Weights of a small transformer language model: 4 heads of 64.
MLP neurons of a small language model. Each row is named by its layer, matrix (down: output weights) and neuron, and shows model dimensions 160-319. Each number is 128 + 24 x the weight over its row's rms, rounded and kept within 0 to 255. Numbers have three digits each.
A block is one neuron, or neurons of one layer that tend to fire together. Before each block is what it responds to, as a language model described it from the Wikipedia text at the highest values.

Description: Number abbreviation "No". Fires mostly on "No" before a period, as in table headers "| No. |" and rankings like "world No. 31"; weaker on place-name continuations ("Ohio,", "New York").
L15.down32:130087117154103141151135162130114142151114120114149146163122110128178152162129144143143164120133168146147162093120140111077142144140153142111116061120118168152120070117136111088102114161151150122108109148134159101181167110142109116169124109120135108097147134104089143098092083102126106102161175122140119133145124127126122128125143138129119143131120137123141097158127137092125133176107119105177154159117129114141109100171111140106132143096105172117185158162139144131168112148148136
L15.down72:107113160092100145169154139145154119135152095120120134107158104134131133106107162168138149128183176129119124147113076156183122170134097166141116140102163095121120165139126141093139140127149104119146148117121125111103126100128123143118120138098131096111112097169114104108145133167136119137147159111116134179153122077152145176140109125123130131107082094122127158129129089128127144117102161108141094168120112153136091109171125089132150139096135121128176141115125136078123113126107118
L15.down120:140118105155139102119111150101125068098124122083129159161110163117098138169176102167172133134169159134164103162142070087183169167161122092116117099125126133099127108143136112069119151094108135114142118140152151136130091113124105150080123141112151139088137114096113112108103118104091142170122133141138134153104102125112172105146130143092116146120104148158151158136130136121139142125149143114086152178129188137148147101122146083125131103151125140127147093100122138155110146137092122
L15.down128:137117139156156123098179116106096120117184147155145151142127116209131174101110123105114117069089135097171120123130121137122150117137143101124120117134120158091161120136127113127125069105155133109119164151148117132157132129126134118144119137123084146124121094065136139118150100161088117125104142157117088099145120158156162169101141122142092129130126122095154124183082118125177105129109120145151095132161129178158150132172101176121107126145111091147110121140133152108108146160131156
L15.down224:126125083130166168119157130116121144131138081136150098113140152095128125130130127150119148153112156112143117135121147096098163106140134091114088086175134120096140132142096171167166131140173150149169146118134086118132159127113090124137089122138166173121143129131121114130157131126137108106131150116150115141107094125111084142121130126096116095142161139141162081116106157171114147156091121132152126148146100106141172148157162150162099153142137153131145127145133102158159102141107141
L15.down393:134131128164120107137126144172064100084148115139129185134177124132135115134156115079121149166164128133119154134119151140159146109114150147129139120143097105132125122075137134151150178159121142135086138095126134108153141157121105175101117116156127098166126110138134131117137127115123113117137099120134093139092122151138103104156156107129121148125164153144106148139080105148118109074161118086194119122105126143136116111161120107139124121145149156157155145111130182167091142150100124
L15.down492:160113132102100137096100111110142134134154134135077113082114134176108121091137119141127151139129139122140129082131119087160149107128123110122091099142120179092144134146099127114131102142108116148138129159123136117137126131131128109116126140105136122128108116198115108122143090115143123147111162102144142150136132126108153098132132154127126070113135187121114148115120107089151130110101132156154099088145165113104130128156136129128117117165119125149109122112100140132154124100122129
L15.down550:142122145127101131101182140102159148068139148120097121126133123071127121142094125071107129122145104143132145139100101170133176139100167137114105143127089150100104151170103146168126116130154098116119110112104101117125128134124153127121173112137171112169132124124163165124140133139158118151150122159143125070160167101140128113149128074154100116158122118143095111088138154117123101128115139144109107114140140131074069137124143144148170137191118125134102103109098112137127114124126149
L15.down668:154131132154147145154111174110159135107153096120126123150141130126143171094136127139136146156063125132134099125114103109154111112091086136116110133151105144140110159109119169090180117095110113115142110141148101099109111094148104119120186113152123152090101085156115160135095133139177123143166062128134150128147115127151159131139160053129131113126113112129173149159108099162084147118119159177088131137094103147117139101122123114126100162102139174169132120132174108137126131120128135
L15.down684:132082132121118110184133101142105173132133145098132128106105145112145120111100103143131154120152119117145117136088162126131101140113189118096108127142120141129139128110178149118119111127110115126149147143136128153105148138123136129163138114130096130116158103127122128101086125146106118114119141141112122142099146062139170105153128133128173167091156123115128097101124126138115122173170116166128097110132118125148139142122109155123070124142114104135161084092106136140153160132138123
L15.down710:156128098113137161147122109105108099185096136151156131126157139166134104141089139196094153093097085180133145104160120138136108148131139103106155127133150145117143131119165155122148128126112088163122176130125155139109123136136114094125131165085153145161175125129106125111148145101098147163153073122155126160122168119127140115152135167141125119146121097105104111116116087081094135123137113126149142108127132136107153101118186151149155156154109071145144151163136111158123099137111091
L15.down841:133151107131111137120153142084132118105149116137151133126124099122096139127142085101144144131184135102080112112130122126114120146124141151129097128113152143127134125119110145123124144119168073152142150075170171107168136086121163112099090158093151113145101136090127162149134149154124143112091112092113113135091143150146136121116132144107100135095148118164163132118154131137065130113124144155133092140139085153176101117129122101099097154127149126089125151120075147075123166096145131
L15.down886:148124168124162099147116121099115112158168098149128141144154136133137118207122196123142164159128115131121133130089071100131145135176148113121115103126095146090139148084156163132117155175117149128151135101146115104168148148143113091132118106134122133099124136126100117124116139129159138086118124124092123140140156112132135114101167152151155139122119106146141095134152151117118156137126132139114128094122119129093105201125069110068114130137138117153113110128134082131161152168096102
L15.down981:092091121113142136132141148126106132126178087119143128104149090118115089161145128120115143081094164151145135153096068110182130129117122142112127114116169099135116139105105147144126118090162146172146134097140147105162168153115093133082081136115170153151150115124133124140106159124140153130137092182160089112153155134151141137126127141149086142139146158138169102127117127130098153156134108147122107138121119120135077127148081107111127098098149129123123164132119172145117120155113128
L15.down1214:146146088108157152127153118117122143132181115152133092136131108103122153096151096126182149131116130101101120133113114143178118122062115103109140146125145127112127112113106150123128121104123134101124109128124158127146155087103126135133121136123150150131159086122116210137144126139111077154097075110161118157092137095092117119139161159196121121151116157116158114136118094072133105123139143080113106126149123102123110113145138108116136132121099139117145130131193100138108174166148142
L15.down1236:128115114121148133109109138106085106156144120120121110179122158142099095111146151163132122171124143110134135169144114136126141117116156112139110136122125137138119104124087101106148117125133121106114101122149162163079124140135098101110140109099154116101140167126139165099148180128096156131140072153150139133105136131136103111157126144102131091116131107108116121129109129132141161139123128080168120118111136122150118122161116114193132122155120145140115157123119163124109150166104119

Description: Before a person's name. Token just before a full name or surname: role titles (umpire, historian, Colonel) and first names or their endings (John, Robert, Jud-ith) in tables and prose.
L15.down227:111159132126154118138193129130103156120071156111128108108091115136173118165109126132120173096133117152124096115128136140144092104127121139103119111138099137105151145167153153125142150133106096122061149087134115126105121167139120103108161126133100194121111139090107124098119113096083115131150107161141154157101138099122179092113097129130161104149147083125103129143138086090108145112137099152124113122101135136141116143149124111088119105080116118166143122101124137127106171143156141
L15.down329:143098145078125122142105131131131129131139176142084157178165118090126102116103116171117128124121129129139148090161132122122123145116127104127164131101148133101119122127170135121090117151151152110129129169132167096123143144100164078095157121120124113116135138142159103147137116102131138117153103181132085125149149149161125120094164116123119135173133093111121143155111114129137121137134132141127122184118108088120059121115151137172126105128137128162130148150180124124082102111156120
L15.down377:132107147140112143117129143126109121136083143165092126116146098124126113143152091169122109105154119118171139125145154108170146130120123098111121117103127095120146164152120134131125127122121101140135144138089106113092157162132144141105146126129092128110148141150102092098118146072140146097113108151090127083120125148133142119144133130147067101128177107101057170146130101107094120144094132132134118128114163140118094165152096097107112112121131161115147152116149158134142115159145140
L15.down596:143121106091163120097155115120139112118098170148107147133141076087102142163114109127155159117120112093110127144158099161115151135095154194110124131140136144099142151130138101100168132124122099135141176131104118154158140159126130138137165095123115131148153135076158135126193136102093114119138129099143117128078102129123139162110085138154201108168132136130089144158099130137083113146107137134154114136124139128109125132142168138105132092110124163139132175162121131121164146128130151
L15.down643:107111144103128113154083121128147117139164124147120098050107134116087158116144135147127111145157150111161120156147137132124085116136150126153141093119112177125131122099138173120116167155099154132166122104123143176112180053125127119131146143070126121142122131113163102105135121158163151149117139132130136134070153155143114148132117095118135139080072129091115143138140124120164173124122131064165120141121102130117121137148066138151102156156128123151103132126102108118148103112122144
L15.down654:137159089137126127179117116159133156114126138136127112107146170160163155146157109143143132173122139146125110122076117115126082183168117156133147106143121118109077146082145116155122115139121122116109130128145155131137139135136169116135114133132168116082113116119130116069123090096143116199093173146113096094128093130066109106173137101109130126166118101138124120081142112115112111155121134174148135139157144163156108124093108144097116112133114148113129151100114139131119129145156142
L15.down761:166134117160076131131138136108121117117156131090138118127121157119096128097092171176118114161135154157145126132118130097149129112107136081103127116139119128133113128138144136115120126170121140111169092132132151128187129121131144173108130119116106090080075140172129082082135107185140144129157107145134132113068115131149103113085148137181105151137114097152131111109161162129125124096108147110128137117134120116099153127154153128160124095119176082117126118103140130104100105129125131
L15.down894:105098113149106124164136130093173140156085118149138137125140093124142135116146120124174123084142150096115109129190135133195094138146123126150112149159146111129125120081176147151159132124102121168133148133090172108147140129130124162124121123141128137150137139144098097160139149106117122135096110111134113098090099125105158124126075149150137118168127127115068162164106090098144119117110152087132109135103139143115137141157131130127145146060117157099117140131144132152156146136099139
L15.down954:106140091141148124173124144102141097144129087133158187161087104116120121128135101147124121115149148124105103158155160147142163159131124158120145130172166113116135153125106090145130088122128124147111188138140125114124133124162131132133097138165117130153130125142114120075135158138099122124135123157136105146130132091140187109124121108130144143199120107149105141128119153163091122087110133135137150154141121120116130163147106123095115122118123124140096090139131162132135146119093132
L15.down972:132119094134120107081135103113140113099119106122129113126116109107174112169158116120110164136142150119118104126115078151100172120125169136154113149121124107100154124120107123098164122120121101135113121188133107143144064115108139107132147111132147124123119112162104091143121117139168135171120135094112126080064141144117171099177103151145157156146101147112135155095153102161104125162145107161093127135112126139123136124119184109156143124092148150162127166144132161157186117151094135
L15.down1006:142148166157110124123157098128162151111126111178127117137115107165115128137125136140131141091129112127125122113148101126127113137132156138149121154100084158095122141148115091133126133074171129096147104127117115151103127104128090118136134131088184155133083139113129121116118113141174119169121166139129114158055085119129121128134114182085127086104132164127122134091167129111139163157130118080104148122136126084108114093128118120090120116134155120093162149109107153177148106119130154
L15.down1080:133103123135152151124130163118119190108105145117117094142122100135089154094115103133066101152153128132148134161107125168126117145124126123084133149112127163098125151122147113107173136160153097115109128156144079146166082125144138151128140104140127178113150136168145135084153141151085133148168116099104140089109170105177170132125122113070155140181096108125149130137087161145183096166060123160112116127135109115129109146110164141157085157150146099119105130131087115116144136078090147
L15.down1173:181103083178109141157123196117107131152113137111097111156157128131169113127117094125102125151135121070124120113149089146118120147098114200167126127136132134154119124139105133110144140132123142126152133134143150132137159132162145123147146144135110153094141101122140101105127191136124180136145110101131147145114139146087128128119161128155139104129117147091113125117088147164107119164078148136150145063099131121167141138085113130157132144130122117090120125091081142138144072141134131
L15.down1178:141141199128162097101141133110156108117161143081132116162108144094155191136096120110153144141121126137132115086150145099132113150123165111131085127082158118128122150134131136140127141097138113129117113112116140095146136146117111066133146126119115158105096121149112117152125135086143132101116097126157109093136098148140108139140108130166089108109130131133123116144126123129112110150113088150136152141129110193123136141107087149130123151125111105105147108149143153166134124087146082
L15.down1181:117098150093098097117118107126108122148133138168098122144138140145165121107131115106128165115117104111124117106095139119127099150148112147128107140117124142179144143125114134187138113160130136119134167101132125143126137185166094135150161130167072150124126111126144133167168159093125139129083111139135130084050110105149091097147131113116057131120097148135119142124144103117108144122141099125133129126111159151142160090157165127116122123122146114090130164119120123143189104125137140
L15.down1205:111119110148108138091105108120161127168131114104172105127138102170123114147111137109134132088150125128124161058162154134126152151153136131145091128130123084175100157114109143127158151104125140118110153105128113145103101159128160183162111089133116167139101109096094133123122164129148158164148143136109115126136107133118158125124167124151151106137140135098166114160090125157107120098100114099140164106127162113169133117159134132117111104102128115124192122113145149108110183151109080

Description: Predicate-opening function words. Function words right after a clause's subject or head phrase, mostly the verbs was, is, were, plus by or a, across all prose.
L12.down709:156119150178139122122102141133133157103121141135077109162089123145141112120147122153088126104125168167100110151112124128142121138159168094184163172127113127129130117092180145144128141146110127128154138126126091120166108121101145125118077120147096139143103134101121131120112120179094174119120105143164139055158071122137080119116144128083102083114060155135135167116063158160100121112130132121131135128119116162121150111097145167152144159104162128139153117168108139102157157129084118

Description: First-name endings. Final word pieces completing a person's first name before the surname, often in lists or biographies: Moham-ed, Laur-ent, Carl-os, Jak-ob.
L12.down1225:133141123138144120120107132105164113115142129100144158128138102115125102111093143111130116105149125130130155124113129127094118156088136088147120148141172128119143163123150111102136149149107141158133116115105124148124123150180183119142108138148072132102154152142150124130138156146140165108122098130124163112054102097152170128142116111111176117160183179155126152138075170073099110131152126161138107130161131114120091139138150139120138136099105078111135136133085130118139125115113098

Description: Copula before predicate. Linking verbs and similar words right after a subject, just before a predicate describing its state, such as is, was, be, remained, described as.
L15.down4:112108148121169118113145095159125089101083127146142134146118096152140117081136132122125127121078149149115164121100106110099093127126147158139169130138130101096115101147121125112096112117149124105169105119121154058105113108131171135120152122088110187101111120114153094107130072157145110090127125090106155111150090135166127097111192112083112081157140144165165114110128103136125114104137120106144096133131154141135118158079157097116132132140150107132159121098132130115130107142147142
L15.down351:108180078113124131117170123131160099152148109119134139148166151143106111070136111137124118112118127043111103128092151124092176132123121150098151176115141125144167144123168121117123110106163165150120146140147132138148200099123120127144158116144156114121141112147135105136126075101075147177111135115119071167119113110140165097119122122115123130149116098140131112154106150164179143139109153135139086124116115134145108145112120124182132124150120108136093122125126133114139102152123161
L15.down419:149134112166088150092077104132150127125118121148138129125138133122149147135148150117121151123138145110099123106082100140138166173148103144165123083140143142157121187119122133119157125139123138118132126124132131176156168121134144086127154118149113137108141123127172181101122133099088129139135103089133108121114120134079111106182114112155118099151171124154120152133121074118149092096143152073146169141127134126155130141113134139125127116156089110133125137141119110214146146119121107
L15.down483:134110117122059160115173122130145159117133192116143106104122136126164118171122145153071154118124176150176090118122117094154164122118132093104160091133120164123108137121095086118112108152099113102116118120093103162074137147122149103132133100133143158110172152077124174101156117123125115131102119163128138101165121114121140129150057128125152147129157159128155122097098125130130108117126128113088112114112080115140142132156125122104113122115165131105116141105155093177117123114114151
L15.down562:134095161145125109122133133150149150114141090128117122113141155126106161126110112155105113156154102118095134105089117141151135097138076133102100120113147088136106127131111127105155137137140137141150151150134102130163135119110127092125101114140105135120128131088094098111107143133111063118141107143125122095151152147081133171158127142134152124123124146115133141103156118156112174152142133129117171104125119157113132122071163114134110179114122137119125117063121174137142156160121116
L15.down621:116151134133076125141099117109160134131139159108103150096157113143130118130150119147075172144134138135161104112133105112160131098153102122120128162118105130125164123111138088107109112126116148150112127160133094182117120126125135165122113128147140097142135144126112131152095112117158140161153107104118141116156109071125097157086076134179121120135115107133143105104134145108147126147167131158119133164171102114138104114071102158164151141122110098131103123172126168169160136119104146
L15.down770:103108136101130134116140142132165143163138138127141151114117128164089099112101110175103143134127143094126139099152074137152123123124154105159130113138103153124146167113143115127082098120126107125085096119158120161136152129114124128101148112156157136151112120128126146104101131137114109131083137165149074120134143124122128092101194111099127131138109157131167100114129127161094159184108112150146102080138139100115132142139120115124132076150099124089121134100145146157121116083095109
L15.down801:141126160101114151108157109078147120151126123144151107158117104126195114101109134162115122132149118143126152118120103113133158133136125072097145081121106109170155126125136112133150126159079166106113155073129134098139131147116136114087127132128044141108131142101130121148141140122126158137157153106125111125141142101121095145140173083091121124101109127168069117158145164124102090165114144137109088156135158124118127135134139141155114131071153080097170152112163123197110144120115093
L15.down805:132143121144152078106144154118120116146141115078120099135127111127131163150128126178117070127135109148115132125127109165165129131107160170154159078154131108152124127147156121152147148109105153120083104114126099155105143159093130105108127115147122169136074134139142141140114126113151132196132141144128127080123085099146130140157115120125113166122102137148162151137118125144119132121124147087152140175121144130116122061136158121138124114154121157117086151125137127163094169103116126
L15.down944:077100116150109156107103175096170123174153120082127121148136116161140125085134181135140133107115130071140118168138098111147087099134107171140130129119132153125158106127155092138122164143119137128149123130142140109112116142138136108182114103139135171118155142151086109141164097117139121164105125104151138127137089131153119158130072140144090154125120125127173144137106168086125133114124117116114135139105150133144106125112116083168105132158143105117123101121119148070122132137124140
L15.down955:151141159155112132124147146122115141084090142126096171130121151120127166100126120083156155128156127119148119130107134113105159088129139150120109164112129133124101153172132158148155102156111145101140156175094140111182102099136128141115159141164110125146110112127116118110169139107111152096104084163095098102086122132133124101134097114129106139082139144110117138099126120109131149122159132112123118137108103096142165137088133106098129134096148179105159121144151165125155136162136108
L15.down975:119099161175110117111144134102118133136119141150129120134108144125128111092140128086114134133121078127163111117105180127159134107141160120111110108140103150137111119155099126137126128101114135148131131138117134147072119115125112127185142155131126107126124150156095120108130158107116156095099124163099110086106128166117119210158139128103109109117100094140134158074110145112156141142142117133144136115101103131149157098082153150116113123147126159149116113144129132136124143122128108
L15.down1008:151169156140136151082141156126147100083120121128104143152139113079115143130126111128112112115127137186126117134098098150139105107132075138112144090161124111144122124145109118117191111144061128093129114139141132148100137163109109139138125146117127139133125146174144118123114124118126152114138112117122129107110130121114114126175132086137154152129125114135130120138148122111128132130194166087111111137083125103138201105139159105170102130149085128159165177114184161144130172138095120
L15.down1014:150136156157110134099105110145119128166127128139175113153122169136128105120119122162132134135131084097126111149103158083131097135165129090128114130137193143129113180146105143142142108104142146106114143098119137121101095128159145123142106097145144095118134119176141141119116138148121150134146126081125090105118107129136155157122111132101114095113101130125156125134102083186119135146102085150120076131120125131110142104092148102110168117158131143151113112135106131170107137147103146
L15.down1056:103127130111098170164109132092152134132096157136200145097144122142119150132120122122087142138108109144146157101131136138117144123148141127138129111157131144097122126116048092105110114135164118147146136091151095100130119149108151099170170123118128144120120131088147121122111120101096107141133111113134141169143145112129127090150141119147132083163200118172101111117108111120087104155151161110142122144133128118147150098137153148172103157142149101114157133089108154136113131132109129
L15.down1160:133133112139115168124146161131103158122078104169109135153090143129129125120117129108085125122126175117183110164151150125137169142121153091141123112149099101147140141118115201145162138103103121098141150157134102120083137111137122130144141105133165157092095113156118116160085100096114124116110095149123115095135122135145107129130116112092119111119132135145103131151105102112104141103099103106079126179102123138180109146152160143134118148091134095119129147088148123114140143091184112

Description: Copula after subject. Fires on linking verbs (is, were, are, was, be) right after a sentence subject, and on = in math definitions like M = Li, j = 1/2.
L3.down57:107145198119137120147106148126127110134107117171142141166096125111135146117166131087100133148146130149123132076097146153154139110154118090149179107104180127132140107151139145140104127157154120204101148132129139120122148125108077093130155151115100133087158067142121128123147155118116115128135128108131144113134145122128135131112165083113111137107123126152158148096134169179119141121139121077112106162122153112118127130106127137102188182151111141085131147122143139137155121163117108
L3.down92:103120109097146097149137126130123094126146104137107108141156100149164115135101110155114140128127161125107147109135043118133132098096113138140133108125160132166127126108110111116138156100167121168114126101196146147145133123139148104114110106116121168139074131140097145112131127133083090091094125126136141114155125155155135130183125103170116178172093133132103129132115154118091101132110138154119131145189172075109086083130129118133133167158126125110099138136144156073124187116171112
L3.down768:126117110106132100122093131145126104134089122122112140115129147124145152102146145117119138134104106162103137151103167140101162120134156144131128125146150147126151129110109132133097126135109152113145143109124095136119142117131083092150128150073112123098146113128092162097132100154117116144104104137145183143131150146122119119112153097119123156134147117130107084135150167105151144143150112162126100126096103153118126109104109139133153136138137145086138086130147106147162122167112116
L3.down809:109099157164130106138113155142138126133156150162112124161099174159148141107124124104137127135131133133121144114107113147119091136157109137158125136124158140158140121115110142147151117171173128118113137143135091146115114146136133110139140130135131102166116140133161134098127162097126136106153122138148125076153106095155108155111124149118130124109100137128171113097116157170144142113142146093120140135135116159108111137066159133108135148092140144083123107128174161131134130126109090

Description: First names starting a person's name. Common English male first names (John, Tom, Michael) at the start of a full name after a list dash, table pipe, comma or "by".
L3.down118:101136146090115106103132163129155129113136114099092147103127083131108075115117122142118097143092138132178094127158106140155115129137146145143133099123137153124129083081139125156106133097125123130135130115128128130102205109147106077122141127115090110134129110131156137167120126113152149109128109153089160098080175118135142156116118168098115113153182114146144100109118129107113126135104125130157153107151171161152104134125165124115114132106100114118076088142112099083121143163126099
L3.down475:119121158118130147159106127128132096085137129118115126146119113096115118139112115133114145136090101152109112143149131092141160133111133137143091146129120158164121129099127110118119170114131105125152118124140146151117167177152144102121169127128108106136140155099108124112096126128143133131140082150130172094091150124150110101163124175113112116092156151103127119115134121144119142136111103130150130161156110127119156070144135098103120125168174107113166103121089086110126139147153110
L3.down1005:135120115131105127079137120110127133156154163108140174141108074110080112118109102119122103154137114139146124140105087117124128124098134128110138140130148159114134110098130135116125113144082155134109134133154143157130129107163138143110119113100135126143116141195167120163157130113139143076150104150118152094085109137114082118100165162114155123125162105145140151157093140100106070121146133129072166166154147146113110111139155104130121149150108148131175104134123124102107119125136140
L3.down1210:146114117149144147115170156155159132112150129066127122161084153108117155107136145083152097123092155160133153132123146102129087115077100110107164102167111140112153106098139136126119146138132129142108127067101117145152148169148101072168128161150102135136132188156156147090153085083145141095151143149104110105095094082103080103139150143132080131147157163116112124133134133093140125141105131130114127115124117132105116149119158128089097143155098105140153073164123090108146134130116135

Description: Word "No" and no. Fires mostly on the token No/no: negations (no matter, no longer), the numbering abbreviation No. (Rhapsody No. 2), and name starts (Noailles); weaker on Man, do, All.
L3.down340:139130127091118114125148144102123155118151133091116078138163100114141107171159108126125109098117134129138130179144101125137114092164131117104143112135138142137138106142108132126083092133113097126086153101191123120094168085068164115118148156130116126101150104172104142158140152139119146154139083104134113142141107137134114113134145115115139126157166110114093144090127116135106101109179138142128148120180143154133132096156075180148126133111173149117148148150134106146107132121148085
L3.down621:169116168127120139122127157085156160133109125174105151115131060143127112136100172162111157176144155125138146127121154159139099140100100144157087136125104136115151130113101137131113140138159148133161130130194137131156127129101138115160132080113130141141132148142120121150102155135192122142142144175126125112112173150103127139119123153085127107097148147149091173141118156101120181138111108125100094143116095096135144078132109098145133111089136106131118137123139093113144103122176138
L3.down783:146118126106114130137138142084145149168131115082091102090146094175140091166105161100116124134122117101172141134125093138153126112172110120156109136126118089143143094130186129171110190172124084089127171097156126137100067117106116134118141162111128147099113093111116138163105115111090131143125098155135118113128129169112084099140124127107147118077110106125137181108096155099127173099150106106137136174137150093113133132133139136178158122135153142128169104115123146112108143111157137
L3.down1173:127121091107125119107116116103131128143130119105121110116152124125178130175110104146127138108126127122131144145128097145130063143143099129094101120134113101106135104133145126152113129136136089096132143102148108170114122094124122115146168109101141128118116105162128104135198103158113149147070076104128159157124139126132113112151119138119121130095147124104119138147148103124109110102135110160123155134181142116133132128187166147174176079135094152122145160104121116128127145121169121